{
  "d_model": 768,
  "n_kv_head": 12,
  "vocab_size": 49299,
  "norm_eps": 1e-06,
  "rope_base": 10000.0,
  "init": "uniform",
  "init_std_up": 0.0139,
  "schedule": "wsd",
  "decay_fraction": 0.62,
  "batch_tokens": 262144,
  "seq_len": 2048
}
MLP neurons of a small language model. Each row is named by its layer, matrix (down: output weights) and neuron, and shows model dimensions 624-751. Each number is 200 + 30 x the weight over its row's rms, rounded and kept within 0 to 999. A neuron's up and down rows have the sign that makes its largest values positive.
Before each neuron's rows, "fires before" lists the tokens most often just after its 100 highest values on Wikipedia text that the model never trained on.

fires before: " |"
L4.down2600,209,195,216,222,183,160,150,182,221,186,205,172,186,206,186,214,178,182,186,162,184,163,166,185,178,185,187,218,244,224,250,128,211,223,205,191,222,250,167,204,176,232,195,156,218,208,207,177,194,259,192,201,228,195,180,267,223,220,224,199,226,221,185,261,145,180,228,223,194,225,187,190,163,191,174,200,241,211,233,217,233,266,203,215,186,200,185,162,169,158,175,188,231,203,208,175,192,238,203,204,229,244,178,199,179,225,215,180,190,277,199,192,151,188,192,227,246,164,237,258,184,146,169,168,147,172,215,233

fires before: " |", " of", "\n", " the"
L4.down2195,257,223,193,159,188,191,272,181,207,197,206,169,223,221,187,179,126,237,191,200,211,240,161,227,175,225,196,146,173,171,239,202,249,221,203,249,215,204,213,247,233,221,175,177,209,218,195,208,200,209,215,177,173,155,220,182,216,225,193,237,187,192,166,239,57,179,237,214,191,240,213,197,157,217,177,180,199,220,152,183,193,185,192,246,149,151,204,177,224,208,183,208,208,237,243,223,204,178,197,201,208,237,191,174,69,190,210,182,201,217,188,184,229,191,207,186,185,195,193,191,198,220,214,217,212,155,132,193

fires before: " |", "]}", "ase"
L4.down2362,187,203,212,231,197,170,169,211,168,175,227,196,219,210,160,200,216,277,177,230,173,180,204,216,197,200,230,131,206,252,177,252,188,204,199,225,249,144,201,205,231,209,189,179,199,191,211,181,212,231,212,175,149,177,254,236,213,162,152,172,232,147,167,267,226,207,216,202,156,196,187,211,173,129,123,157,244,149,207,208,212,146,195,189,186,253,154,199,208,203,189,201,180,183,183,223,193,210,185,229,244,170,200,243,303,196,208,200,195,221,207,249,220,202,161,217,232,222,180,163,205,247,216,215,159,169,219,182

fires before: "\n", " in", " of"
L4.down1535,177,203,228,167,211,139,181,235,198,210,213,202,238,194,197,155,195,201,222,206,195,188,172,207,183,265,207,199,181,209,187,227,197,193,177,202,189,182,262,209,190,189,141,200,280,233,217,185,153,232,195,183,199,222,212,176,205,164,207,226,175,196,217,194,126,196,214,198,215,208,213,172,208,157,171,193,190,177,251,213,207,188,208,176,213,199,209,193,179,142,201,193,245,184,176,201,223,200,175,203,162,232,223,194,37,205,146,171,193,218,193,180,207,269,157,196,178,201,185,195,219,195,227,187,226,208,177,221

fires before: "\n"
L4.down1699,172,159,195,259,207,239,194,184,208,168,161,159,179,213,205,172,172,211,196,186,183,175,166,154,170,175,205,161,199,171,182,170,205,187,213,183,256,232,152,177,172,153,197,206,206,183,237,179,208,205,248,220,206,221,206,156,154,202,219,228,205,228,203,174,82,200,188,209,180,242,168,186,191,227,198,186,203,205,187,193,185,221,197,199,191,193,186,175,159,236,179,208,261,214,216,203,156,140,191,244,229,162,208,202,10,187,239,200,211,210,214,156,164,167,267,172,222,153,207,240,177,153,162,201,140,205,204,162

fires before: " 0", " 1", " 3", " —"
L4.down2848,203,263,212,188,188,185,235,179,141,176,178,193,261,213,185,170,228,169,183,184,161,200,188,180,152,198,205,175,206,199,267,184,207,197,228,180,175,251,175,190,180,173,177,178,201,191,170,215,207,182,166,202,274,242,207,175,173,187,181,170,206,201,191,156,183,232,244,223,208,227,205,213,185,200,195,234,210,201,204,195,213,237,191,160,155,265,236,210,218,178,203,221,208,226,223,195,188,190,153,155,183,182,201,253,211,230,228,120,155,233,215,194,187,205,226,201,177,193,204,206,200,207,221,196,225,160,214,230

fires before: " of", " is", " in", " were"
L4.down2013,219,226,226,229,151,217,171,192,202,198,217,196,228,149,195,260,180,176,228,151,244,115,227,214,164,165,187,204,210,211,181,179,196,196,121,203,216,169,198,152,220,235,230,231,239,152,151,187,212,263,197,201,193,237,137,226,199,196,205,226,267,232,144,200,163,195,233,149,183,212,237,147,208,204,205,195,238,189,220,225,213,184,191,256,205,206,213,158,197,207,181,172,193,187,224,197,167,215,257,198,238,178,243,218,158,183,225,172,219,203,215,216,190,233,235,240,251,163,212,237,233,201,192,206,233,146,190,265

fires before: "\n", " |"
L4.down2311,256,232,216,186,241,221,196,223,211,211,211,169,231,138,216,195,167,188,196,173,190,166,286,127,215,214,210,212,154,211,158,214,131,220,173,187,166,273,244,204,180,209,216,218,170,134,208,250,169,173,226,182,191,191,171,248,191,208,204,231,211,222,130,254,129,150,176,195,185,162,217,231,187,225,220,226,193,219,233,168,186,215,126,173,199,189,174,203,199,206,205,225,186,127,167,192,190,237,207,175,216,214,195,214,76,126,200,182,174,229,212,151,152,201,197,195,209,205,244,225,186,151,235,225,203,179,198,192

fires before: " |", " in"
L4.down590,154,188,217,192,202,208,170,231,240,219,204,186,180,205,177,158,135,220,242,210,191,169,206,173,180,224,232,203,192,240,207,215,201,219,231,156,208,170,181,209,196,238,215,196,234,132,201,245,232,208,192,207,237,253,249,231,214,149,229,187,236,221,194,218,215,243,143,240,251,210,151,170,187,216,166,207,204,206,178,216,201,179,230,273,197,162,186,186,232,176,211,213,259,266,198,181,202,206,136,227,210,157,167,218,158,195,140,223,189,211,188,222,215,197,191,193,243,151,239,222,166,240,218,215,212,186,176,207

fires before: "\n", "The", "In"
L4.down2558,221,190,195,202,199,225,190,152,215,212,165,249,227,174,191,161,171,218,190,254,170,165,216,176,248,225,186,140,212,187,162,178,223,212,193,210,173,153,195,162,150,158,196,191,251,183,210,200,159,228,173,208,159,202,225,215,214,157,218,127,219,177,191,165,180,184,192,208,191,178,137,194,187,244,248,267,154,178,211,234,176,175,220,153,212,241,181,190,223,165,219,232,216,182,158,180,166,162,228,151,195,253,243,208,112,225,199,192,197,132,203,179,163,181,234,233,192,207,191,176,199,187,205,200,188,204,167,152

fires before: " |", ";", "\n"
L4.down2127,153,198,212,229,183,205,178,216,197,233,210,195,236,156,188,200,177,228,127,168,221,230,186,222,244,197,196,181,205,217,196,201,161,218,198,172,164,210,168,223,185,171,195,230,209,235,196,222,207,187,192,206,232,184,150,210,194,235,196,213,183,177,199,195,148,194,221,175,221,213,195,280,193,237,206,224,185,138,177,223,220,211,238,188,233,178,148,206,170,188,214,160,203,235,191,197,222,236,215,205,255,203,240,205,169,166,186,183,168,183,190,137,114,203,182,219,180,183,202,244,214,204,205,194,183,162,257,237

fires before: " is", " was", " by", " on", " in", " has"
L4.down674,167,175,185,215,210,238,260,185,167,182,182,234,182,127,226,217,199,235,177,183,147,229,219,200,178,224,217,172,209,229,241,203,153,215,198,166,150,156,249,199,217,184,147,243,206,209,193,185,197,186,248,190,196,181,182,192,195,244,232,177,179,164,201,183,172,204,228,247,235,149,223,204,198,194,225,197,226,201,185,197,186,150,201,184,196,178,221,166,197,159,170,190,196,165,256,247,174,202,236,202,225,187,194,199,196,209,182,208,159,202,109,185,195,229,166,222,184,243,186,164,239,197,229,213,241,246,217,186

fires before: " |"
L4.down2713,204,201,213,188,177,222,178,217,196,178,245,156,204,246,193,151,208,216,195,239,152,237,182,226,200,216,148,146,231,190,176,186,214,133,178,143,214,190,134,192,157,227,168,204,173,207,184,181,192,154,208,181,193,176,213,183,260,209,237,190,177,226,217,223,187,243,204,168,193,226,193,251,206,218,214,167,201,206,229,230,216,242,203,196,286,179,156,192,130,266,197,206,229,204,166,223,222,173,246,233,265,236,221,194,104,187,189,217,192,178,187,273,195,189,204,237,210,141,210,160,232,183,166,150,195,209,213,142

fires before: "\n"
L4.down1573,172,196,193,168,203,266,232,232,219,208,203,208,200,210,212,226,180,180,190,222,230,251,176,225,183,200,196,198,181,207,179,209,239,210,240,183,225,191,189,196,266,210,197,203,199,186,167,202,136,242,189,175,174,205,238,189,163,188,249,187,182,180,184,183,136,228,215,230,211,274,202,156,248,231,226,270,171,185,188,191,236,214,196,182,201,231,193,183,235,158,165,203,185,222,181,221,174,200,243,262,243,202,196,225,0,175,182,200,210,184,229,238,222,163,183,234,151,164,199,224,145,143,184,231,201,187,220,215

fires before: "\n", " He", " The", " In"
L4.down3054,200,184,183,232,185,187,193,207,207,306,217,175,180,152,205,211,228,183,212,225,211,174,215,183,228,184,193,205,190,166,218,201,172,181,214,162,226,223,211,160,172,171,222,155,150,221,208,211,104,221,141,179,194,183,202,230,215,178,183,200,195,242,195,244,115,202,172,189,213,188,236,242,215,191,244,225,192,237,195,243,187,162,238,186,211,217,166,245,214,266,192,218,199,184,226,245,213,210,190,208,216,180,206,224,64,146,257,220,206,204,224,230,148,203,160,257,169,187,200,193,206,158,143,216,175,208,231,215

fires before: " |", " Port"
L4.down1591,133,213,167,225,174,210,197,242,241,172,190,166,214,225,200,196,272,189,202,188,187,178,185,200,190,201,192,213,208,176,204,209,189,197,158,185,235,244,153,234,241,175,206,287,221,210,186,241,220,234,190,213,179,224,185,206,229,201,167,184,176,221,218,194,294,242,226,187,223,134,188,224,173,157,158,183,196,183,217,249,215,209,184,212,205,182,201,205,236,190,229,186,169,189,206,168,232,174,210,150,196,210,187,206,247,265,195,203,170,185,189,189,163,191,185,207,153,168,152,188,194,244,204,237,211,206,151,138

fires before: " |", " m"
L4.down2151,204,159,194,198,176,242,198,249,171,198,228,242,253,179,212,190,166,241,190,235,203,184,209,244,220,272,165,146,126,170,185,198,227,180,144,163,216,227,227,157,177,197,183,240,218,167,176,192,170,191,236,196,156,228,168,196,166,147,212,219,221,186,197,201,226,225,230,214,128,209,228,232,203,156,179,184,153,175,190,118,147,178,241,147,169,165,210,190,193,184,203,191,217,227,221,186,183,235,249,167,192,167,201,202,270,167,209,149,213,182,212,221,160,167,223,143,216,190,147,177,197,219,242,226,197,214,187,240

fires before: " 0", " 0;", " |", "\n"
L4.down1629,230,204,177,220,177,167,188,138,229,185,202,122,172,209,203,230,219,195,210,214,226,261,188,144,181,211,248,158,198,207,163,181,162,170,220,162,204,217,206,163,172,197,201,259,207,216,174,178,192,203,205,172,192,226,210,190,215,209,205,197,145,210,199,187,165,186,175,211,227,168,210,225,207,257,259,218,212,199,147,203,154,194,210,214,187,211,196,205,117,147,153,244,164,170,191,257,187,136,217,196,198,220,216,204,73,211,198,192,204,235,182,170,224,151,209,231,193,181,177,210,214,149,219,171,235,190,230,208

fires before: " of", " a", " in"
L4.down2820,210,206,129,192,173,212,137,154,195,205,192,205,193,216,214,228,192,221,227,229,218,190,189,249,197,202,225,145,189,211,272,184,236,130,217,209,223,166,201,188,246,165,219,223,170,220,245,176,201,211,247,218,195,230,226,194,180,196,213,190,159,209,224,213,233,227,189,146,177,246,181,143,165,198,198,249,204,195,190,205,169,257,180,187,197,172,172,231,229,220,199,204,198,192,156,196,213,241,230,184,208,152,207,174,229,162,204,219,175,179,191,200,144,185,183,205,236,200,231,180,183,222,218,157,194,184,170,231

fires before: " |", ")", "ca", "\n"
L4.down710,184,203,216,256,212,187,205,202,217,198,210,143,187,173,233,172,247,230,161,261,200,207,211,168,207,199,229,200,216,147,232,209,209,244,218,230,234,200,198,178,218,172,242,234,232,156,248,181,228,209,190,207,207,278,226,192,205,151,244,242,183,193,186,222,166,173,170,159,192,225,212,195,208,195,181,294,207,170,171,210,141,172,191,194,213,179,162,227,206,218,167,177,243,170,262,186,158,187,182,209,212,166,205,200,131,210,211,201,261,147,186,148,187,200,224,189,215,178,218,175,211,243,213,137,123,151,167,227

fires before: " of"
L4.down1635,200,201,184,180,195,227,200,218,226,241,192,176,222,222,192,216,220,179,182,257,261,221,210,200,193,198,136,164,216,214,186,259,192,245,192,177,233,247,168,227,230,210,174,177,162,181,237,154,221,203,228,205,218,186,215,162,188,183,184,192,192,176,204,221,211,190,199,218,207,178,153,276,229,191,188,196,213,191,225,147,224,172,223,207,231,244,232,189,249,225,197,232,172,223,156,158,211,254,192,187,207,207,214,155,218,173,213,193,162,209,198,178,179,184,237,235,140,219,181,218,266,132,203,206,218,156,190,93

fires before: " |"
L4.down2182,222,259,116,185,199,209,208,191,227,266,195,203,189,233,212,178,238,197,226,216,201,183,135,144,202,174,186,160,238,248,207,198,239,163,179,246,127,210,194,187,144,238,222,207,193,219,211,216,186,294,207,193,182,178,261,193,228,196,188,196,180,189,246,201,193,180,190,210,205,224,198,247,215,184,149,176,201,212,209,217,183,224,188,251,196,236,192,203,226,212,241,186,125,197,170,198,176,210,161,223,209,189,146,183,265,248,203,218,162,171,144,189,142,198,197,221,212,199,184,190,204,184,225,234,225,167,243,202

fires before: "\n", " He", " The", " It"
L4.down2989,204,222,170,212,194,177,196,226,229,279,168,160,236,185,219,193,181,209,164,196,212,164,159,186,200,211,179,167,194,179,203,190,196,147,207,185,219,174,211,216,205,175,205,199,186,224,214,201,116,275,225,218,188,220,200,235,173,213,189,204,197,190,209,225,37,184,198,194,218,193,227,183,173,172,216,220,219,209,184,198,209,198,223,164,172,178,176,209,195,213,191,177,169,176,168,231,218,155,200,163,178,183,230,198,22,198,211,206,195,219,221,201,172,209,185,200,175,221,233,221,224,94,178,184,192,203,196,185

fires before: " of", " 0", " to", " for", " that"
L4.down859,166,202,185,211,223,257,165,175,170,194,169,182,216,183,203,200,254,187,189,192,204,164,239,191,186,189,187,224,197,143,234,226,218,183,188,136,206,159,192,244,226,146,154,178,214,193,229,216,215,230,201,139,218,223,159,221,234,188,200,186,177,183,170,177,187,229,167,238,178,218,194,262,170,211,212,259,165,223,224,250,205,180,177,235,246,258,202,207,188,211,171,186,216,217,172,216,177,206,198,193,166,164,191,191,180,228,165,191,208,217,180,169,157,169,249,202,160,202,223,193,175,222,193,218,164,195,254,195

fires before: " of", " to"
L4.down3032,175,161,130,198,214,166,204,250,186,204,172,182,186,208,194,222,214,209,224,216,124,163,198,213,213,215,244,207,145,239,224,209,159,208,212,205,221,175,179,198,261,240,237,228,161,228,213,181,141,181,229,220,175,185,210,226,184,136,225,140,215,208,236,166,304,256,212,162,148,202,172,236,233,212,201,228,185,177,207,154,251,186,182,193,266,162,185,149,191,257,261,239,218,196,174,222,214,212,185,176,213,133,172,206,170,200,206,215,152,177,152,197,189,209,226,205,170,173,172,215,208,182,196,190,200,215,211,160

fires before: " |", "{"
L4.down1197,187,229,151,181,206,185,199,209,189,192,202,161,244,240,207,198,209,213,240,196,190,233,259,164,186,207,217,184,258,233,203,188,213,189,148,188,196,243,153,258,159,181,177,191,187,175,173,200,205,170,221,239,183,245,208,189,193,193,206,182,183,161,185,230,241,189,258,158,193,209,183,220,162,160,223,212,197,147,209,183,218,184,194,172,201,187,221,240,201,187,198,223,198,211,171,185,157,138,179,181,232,169,197,211,87,201,190,189,152,176,217,234,186,160,203,203,167,250,257,206,197,227,160,191,226,175,211,195

fires before: " |", " in", "\n", " .9"
L4.down2297,210,235,225,233,222,192,169,158,179,168,203,221,208,183,200,200,202,165,237,167,157,247,210,204,193,185,205,204,224,210,152,247,193,173,201,176,215,181,194,239,226,164,186,167,185,193,192,121,256,179,196,146,210,244,187,174,152,205,197,185,190,214,219,194,248,191,207,191,205,171,243,201,199,233,230,234,242,203,178,141,204,234,177,209,193,183,187,227,221,198,150,247,223,188,190,254,220,213,218,204,157,228,241,176,247,158,204,238,240,153,174,177,181,247,154,192,268,206,232,150,190,193,226,167,232,217,164,210

fires before: " of", " was", " in", " to"
L4.down2421,181,183,212,188,244,232,178,165,226,255,178,210,210,204,221,209,185,237,193,136,198,219,219,218,212,223,224,226,197,183,174,203,147,238,244,179,171,167,220,183,184,182,215,207,192,215,219,232,168,249,258,163,167,220,234,166,177,180,206,193,202,181,222,195,240,209,176,220,256,141,260,203,254,189,213,213,150,196,209,226,222,205,194,226,189,241,211,252,200,160,193,148,167,184,247,155,171,216,226,246,207,211,250,199,176,182,172,158,250,229,133,206,213,178,142,192,217,182,201,204,195,218,230,257,153,213,245,242

fires before: "\n", " ", " |", " Team"
L4.down2791,174,210,203,200,211,201,190,153,242,201,183,178,173,232,202,258,240,187,169,147,171,133,209,176,161,174,191,213,244,228,253,205,267,241,185,243,236,194,186,187,164,258,248,189,243,260,174,206,142,226,237,194,178,229,232,191,188,225,152,194,150,161,202,185,144,147,223,182,166,188,204,222,177,266,249,186,240,250,206,194,162,203,210,166,232,165,212,240,248,160,217,202,168,213,195,178,199,154,183,212,253,169,234,236,171,209,186,169,196,218,212,212,246,170,233,156,266,243,279,182,165,153,244,225,197,239,224,190

fires before: " |", "50", " 13:", "00"
L4.down1181,236,171,192,232,157,193,173,211,179,183,241,193,203,170,190,144,213,202,170,185,184,221,159,225,179,235,217,222,164,272,192,175,155,194,256,215,179,227,173,180,247,193,198,210,191,201,224,220,174,191,185,216,199,217,187,214,197,153,174,109,224,221,151,219,191,169,246,210,267,252,219,166,251,208,158,210,171,168,248,176,164,148,197,176,179,266,215,228,189,167,226,156,226,145,190,195,231,207,199,182,223,193,220,195,162,208,178,216,178,201,152,183,197,232,198,207,190,165,215,174,210,204,200,211,137,151,177,179

fires before: "\n", " The", " In", " It", " He"
L4.down3014,202,208,156,258,237,235,227,223,232,283,176,194,146,128,204,197,198,175,219,197,155,174,194,180,202,193,198,163,180,191,192,157,180,201,206,222,187,185,211,224,181,170,214,185,153,203,187,220,103,226,148,249,200,232,212,193,187,230,197,202,252,167,180,252,89,184,193,228,178,178,254,246,227,225,221,228,190,246,202,209,172,181,203,192,185,185,154,282,169,254,185,221,201,173,154,218,247,190,200,186,178,180,191,231,69,160,186,205,214,192,179,207,165,200,166,227,178,202,215,195,219,81,171,162,198,170,228,203

fires before: "\n", " The", " It", " He"
L4.down1388,171,230,211,230,216,192,177,218,248,216,201,176,198,162,201,191,213,190,204,190,180,164,180,151,201,191,210,123,200,194,264,154,194,189,157,227,203,166,202,228,222,190,265,208,184,212,177,196,125,311,142,235,215,235,186,200,205,199,180,237,244,207,234,196,82,146,187,212,226,214,231,240,193,189,243,215,147,218,212,205,218,216,221,213,194,222,173,229,182,236,195,218,198,183,216,204,221,196,213,190,201,204,175,201,0,168,219,202,241,217,174,163,163,204,211,213,198,217,208,208,210,76,158,155,180,193,228,215

fires before: " |", " 0"
L4.down2332,157,210,184,216,229,196,212,176,227,230,167,186,220,227,216,220,212,173,190,194,177,215,220,212,169,188,194,236,247,166,201,246,203,203,167,239,183,190,219,190,233,208,194,215,207,223,205,167,213,165,195,218,188,171,225,182,122,179,230,180,225,167,153,229,268,218,242,247,170,172,191,204,185,203,175,232,214,239,172,179,229,229,194,151,170,228,189,151,227,186,151,170,219,255,200,186,238,177,252,193,179,221,189,206,229,190,218,245,189,194,196,203,265,178,217,232,176,217,216,162,214,199,157,237,221,188,189,213

fires before: "\n"
L4.down999,191,177,203,170,214,187,222,211,167,210,227,210,193,221,130,208,157,187,206,194,200,207,145,225,225,216,208,186,162,196,220,219,263,210,157,248,184,183,198,234,189,193,190,180,166,214,250,172,199,192,224,231,213,198,189,193,220,231,221,209,213,227,203,163,158,176,205,185,217,244,209,185,195,206,181,190,199,178,223,201,190,227,206,212,197,243,185,198,210,148,184,159,205,204,200,224,193,177,178,223,215,245,161,186,16,234,197,212,207,201,194,193,204,208,184,211,165,197,201,202,193,224,230,168,204,212,180,177

fires before: " |", " ", " did"
L4.down1177,269,194,183,118,193,161,161,191,160,195,222,225,117,179,219,210,240,166,184,171,197,162,223,143,226,207,168,187,209,213,195,160,231,242,222,148,219,209,183,166,190,154,215,253,183,167,221,133,165,208,191,240,206,235,140,243,235,161,181,226,243,138,148,157,153,228,208,115,197,233,224,224,139,162,160,195,177,282,219,225,220,199,212,199,191,177,198,153,232,170,210,208,162,202,206,210,174,270,176,214,213,203,246,224,94,224,192,209,283,239,223,180,218,155,146,195,176,240,215,167,180,201,163,225,169,209,197,260

fires before: " |", " 0", " 1"
L4.down2877,210,177,249,202,222,218,192,216,110,160,197,216,236,256,210,164,251,100,168,151,174,252,189,189,252,220,226,190,166,217,199,192,170,177,240,170,148,187,158,144,228,205,218,161,211,189,210,179,190,222,161,177,228,215,225,253,155,269,242,209,177,197,165,201,204,166,186,233,195,212,215,179,231,214,232,196,195,241,170,210,197,221,216,200,199,163,141,200,196,151,189,205,219,194,204,220,134,207,184,166,156,125,170,196,154,199,183,167,177,204,193,185,227,217,223,184,210,274,213,211,225,229,209,176,177,195,223,220

fires before: " |", ";"
L4.down1565,252,178,224,230,171,157,206,167,210,156,221,168,155,143,196,212,172,218,137,222,189,186,184,247,189,218,184,184,194,204,146,219,234,179,194,218,218,182,133,173,231,229,199,198,183,179,220,214,203,187,190,247,157,170,188,184,261,195,231,173,185,155,191,165,180,193,215,197,249,191,205,233,239,194,215,214,236,182,231,184,199,187,195,202,194,198,187,202,197,126,181,183,202,181,205,227,191,206,153,209,178,185,205,193,174,212,218,211,233,228,170,226,148,272,219,194,163,154,209,222,224,201,237,188,153,176,190,228

fires before: " |", " of"
L4.down2616,223,260,160,196,168,209,227,214,208,192,217,168,185,224,225,207,216,273,244,215,179,159,204,153,187,174,272,180,239,184,187,164,208,191,184,231,190,231,228,186,105,159,192,253,236,196,233,185,166,150,162,191,187,206,208,164,209,176,158,238,182,202,172,202,191,211,188,193,219,195,182,235,216,211,213,182,190,158,189,173,208,140,218,158,254,193,194,197,153,227,207,208,169,207,169,219,243,176,220,240,219,220,205,268,243,221,147,241,205,232,222,151,204,175,224,182,132,149,138,192,207,233,196,209,210,168,248,191

fires before: " of", " and"
L4.down489,185,201,193,244,228,217,163,170,196,245,160,206,246,236,185,209,209,163,218,227,185,293,234,227,148,167,121,139,192,235,184,220,205,200,220,215,173,201,199,239,225,172,200,225,168,237,287,184,176,225,218,208,201,240,159,196,168,207,194,178,237,226,181,143,189,159,166,213,229,216,170,146,196,232,183,230,223,146,227,200,190,183,212,150,132,210,242,228,237,202,192,235,162,229,211,243,188,222,234,200,206,166,170,119,97,190,220,229,189,177,151,214,168,214,189,213,198,199,160,181,221,200,167,173,245,185,228,222

fires before: " |", " m", "m"
L4.down903,170,172,173,251,166,184,205,240,217,189,238,210,228,252,206,239,169,144,191,205,215,209,212,204,206,225,190,129,235,195,201,163,223,196,204,181,214,215,267,181,163,210,186,168,251,243,250,189,188,185,204,210,182,139,188,175,187,116,196,208,207,228,195,177,136,186,225,229,154,284,218,208,199,194,153,169,156,191,200,191,253,170,162,234,203,239,270,193,194,172,201,216,207,249,222,144,199,218,207,202,176,234,204,237,233,175,210,182,205,205,216,195,165,192,198,179,248,172,181,255,156,168,192,181,175,219,186,205

fires before: " |", " 0", " 1", " 4"
L4.down2140,207,237,210,221,238,193,205,143,232,241,152,238,168,160,204,220,226,152,153,163,239,166,211,238,241,182,191,202,192,155,208,167,193,220,163,119,186,232,230,165,142,173,210,225,183,192,207,202,178,178,202,227,203,209,210,218,288,172,253,164,181,189,192,223,195,210,211,180,177,206,203,244,211,194,205,261,158,193,213,217,182,273,226,234,205,224,182,213,217,188,226,165,257,231,155,218,175,244,233,147,243,220,229,207,121,167,232,178,237,207,196,227,191,223,200,160,265,146,207,192,202,180,222,128,205,165,173,209

fires before: "\n", "-"
L4.down2584,208,218,195,195,199,213,225,187,200,170,188,192,190,194,192,200,192,196,203,210,192,184,146,194,189,175,211,187,198,183,204,204,225,176,188,193,216,199,181,207,191,217,191,169,233,182,196,201,137,187,196,197,205,195,233,185,177,169,171,230,199,193,234,160,123,197,200,182,200,206,185,190,198,202,203,194,193,192,197,183,194,219,197,207,212,213,205,194,229,196,178,187,208,213,218,248,176,169,207,214,233,213,196,200,0,202,172,219,219,221,220,197,193,171,169,189,165,191,183,240,167,165,213,230,193,176,187,203

fires before: "\n"
L4.down622,180,201,206,243,203,241,238,205,198,221,202,218,172,196,175,222,214,202,211,213,213,253,156,200,173,145,171,190,210,201,200,209,190,200,199,197,222,163,177,183,196,177,157,179,161,188,232,227,153,209,199,197,177,186,227,168,190,188,175,190,214,166,222,204,241,197,202,171,213,195,181,172,190,176,251,214,145,189,210,172,177,225,220,172,169,186,199,214,181,198,206,203,211,209,173,208,175,180,208,193,209,189,172,176,7,193,209,182,191,161,211,159,175,187,212,241,222,171,186,185,170,112,206,201,215,202,196,136

fires before: " of"
L4.down1741,224,156,197,187,195,171,242,169,211,172,217,159,203,187,199,228,194,191,197,204,165,208,262,190,129,229,170,216,231,219,247,247,131,215,206,173,235,185,142,203,209,183,199,216,121,153,195,178,217,225,234,174,198,236,226,192,223,198,149,183,211,197,207,176,137,139,164,178,185,152,209,190,199,256,214,211,222,186,227,194,121,197,186,229,188,224,216,212,194,217,211,178,209,226,157,212,220,269,167,229,183,201,195,187,140,189,216,287,214,200,171,214,156,183,200,177,250,184,177,185,209,159,214,162,195,222,180,177

fires before: " |", ")", "H", " in", " a"
L4.down2118,249,184,226,188,235,222,199,192,217,163,206,218,190,212,164,131,184,151,231,248,229,196,221,190,233,199,230,175,205,195,165,222,215,209,170,208,188,222,182,179,190,205,221,190,206,178,185,213,193,214,127,206,213,295,218,224,239,176,137,206,185,193,154,169,197,186,159,177,209,227,197,214,157,175,200,255,239,186,203,176,204,211,211,210,237,226,221,203,215,184,156,216,248,194,195,193,193,221,223,197,187,162,186,212,198,212,176,194,169,188,280,215,185,203,186,209,186,189,179,161,192,182,220,204,201,196,179,185

fires before: " by", " in", " to", " with", " as", " for"
L4.down2417,255,225,175,243,170,180,169,228,221,195,221,217,230,197,170,191,185,176,214,216,226,204,258,227,218,173,215,169,203,216,177,214,219,213,203,165,165,211,210,201,168,222,186,228,209,180,209,233,159,186,202,232,250,142,234,172,247,199,209,223,206,236,229,176,245,220,209,193,256,227,208,192,159,152,224,211,175,194,178,234,216,187,209,186,244,166,199,237,226,190,128,206,267,233,212,158,196,215,216,195,193,195,236,190,55,174,201,200,176,204,193,225,225,188,213,118,218,170,189,213,200,210,216,179,144,219,225,169

fires before: " |", "\n"
L4.down1760,213,201,236,138,148,224,219,183,191,195,253,149,181,195,183,186,204,205,243,156,172,210,208,216,196,197,222,218,169,220,205,195,132,195,238,189,183,205,186,188,223,165,228,223,196,191,224,232,263,203,179,191,207,161,183,243,133,166,188,145,149,210,240,209,142,188,230,219,198,205,199,207,183,153,186,202,160,216,241,185,189,179,190,182,210,244,194,216,224,167,191,185,225,223,141,205,197,175,221,206,244,211,153,196,164,176,195,189,157,189,214,156,237,210,177,182,234,233,201,247,201,198,212,140,226,230,231,243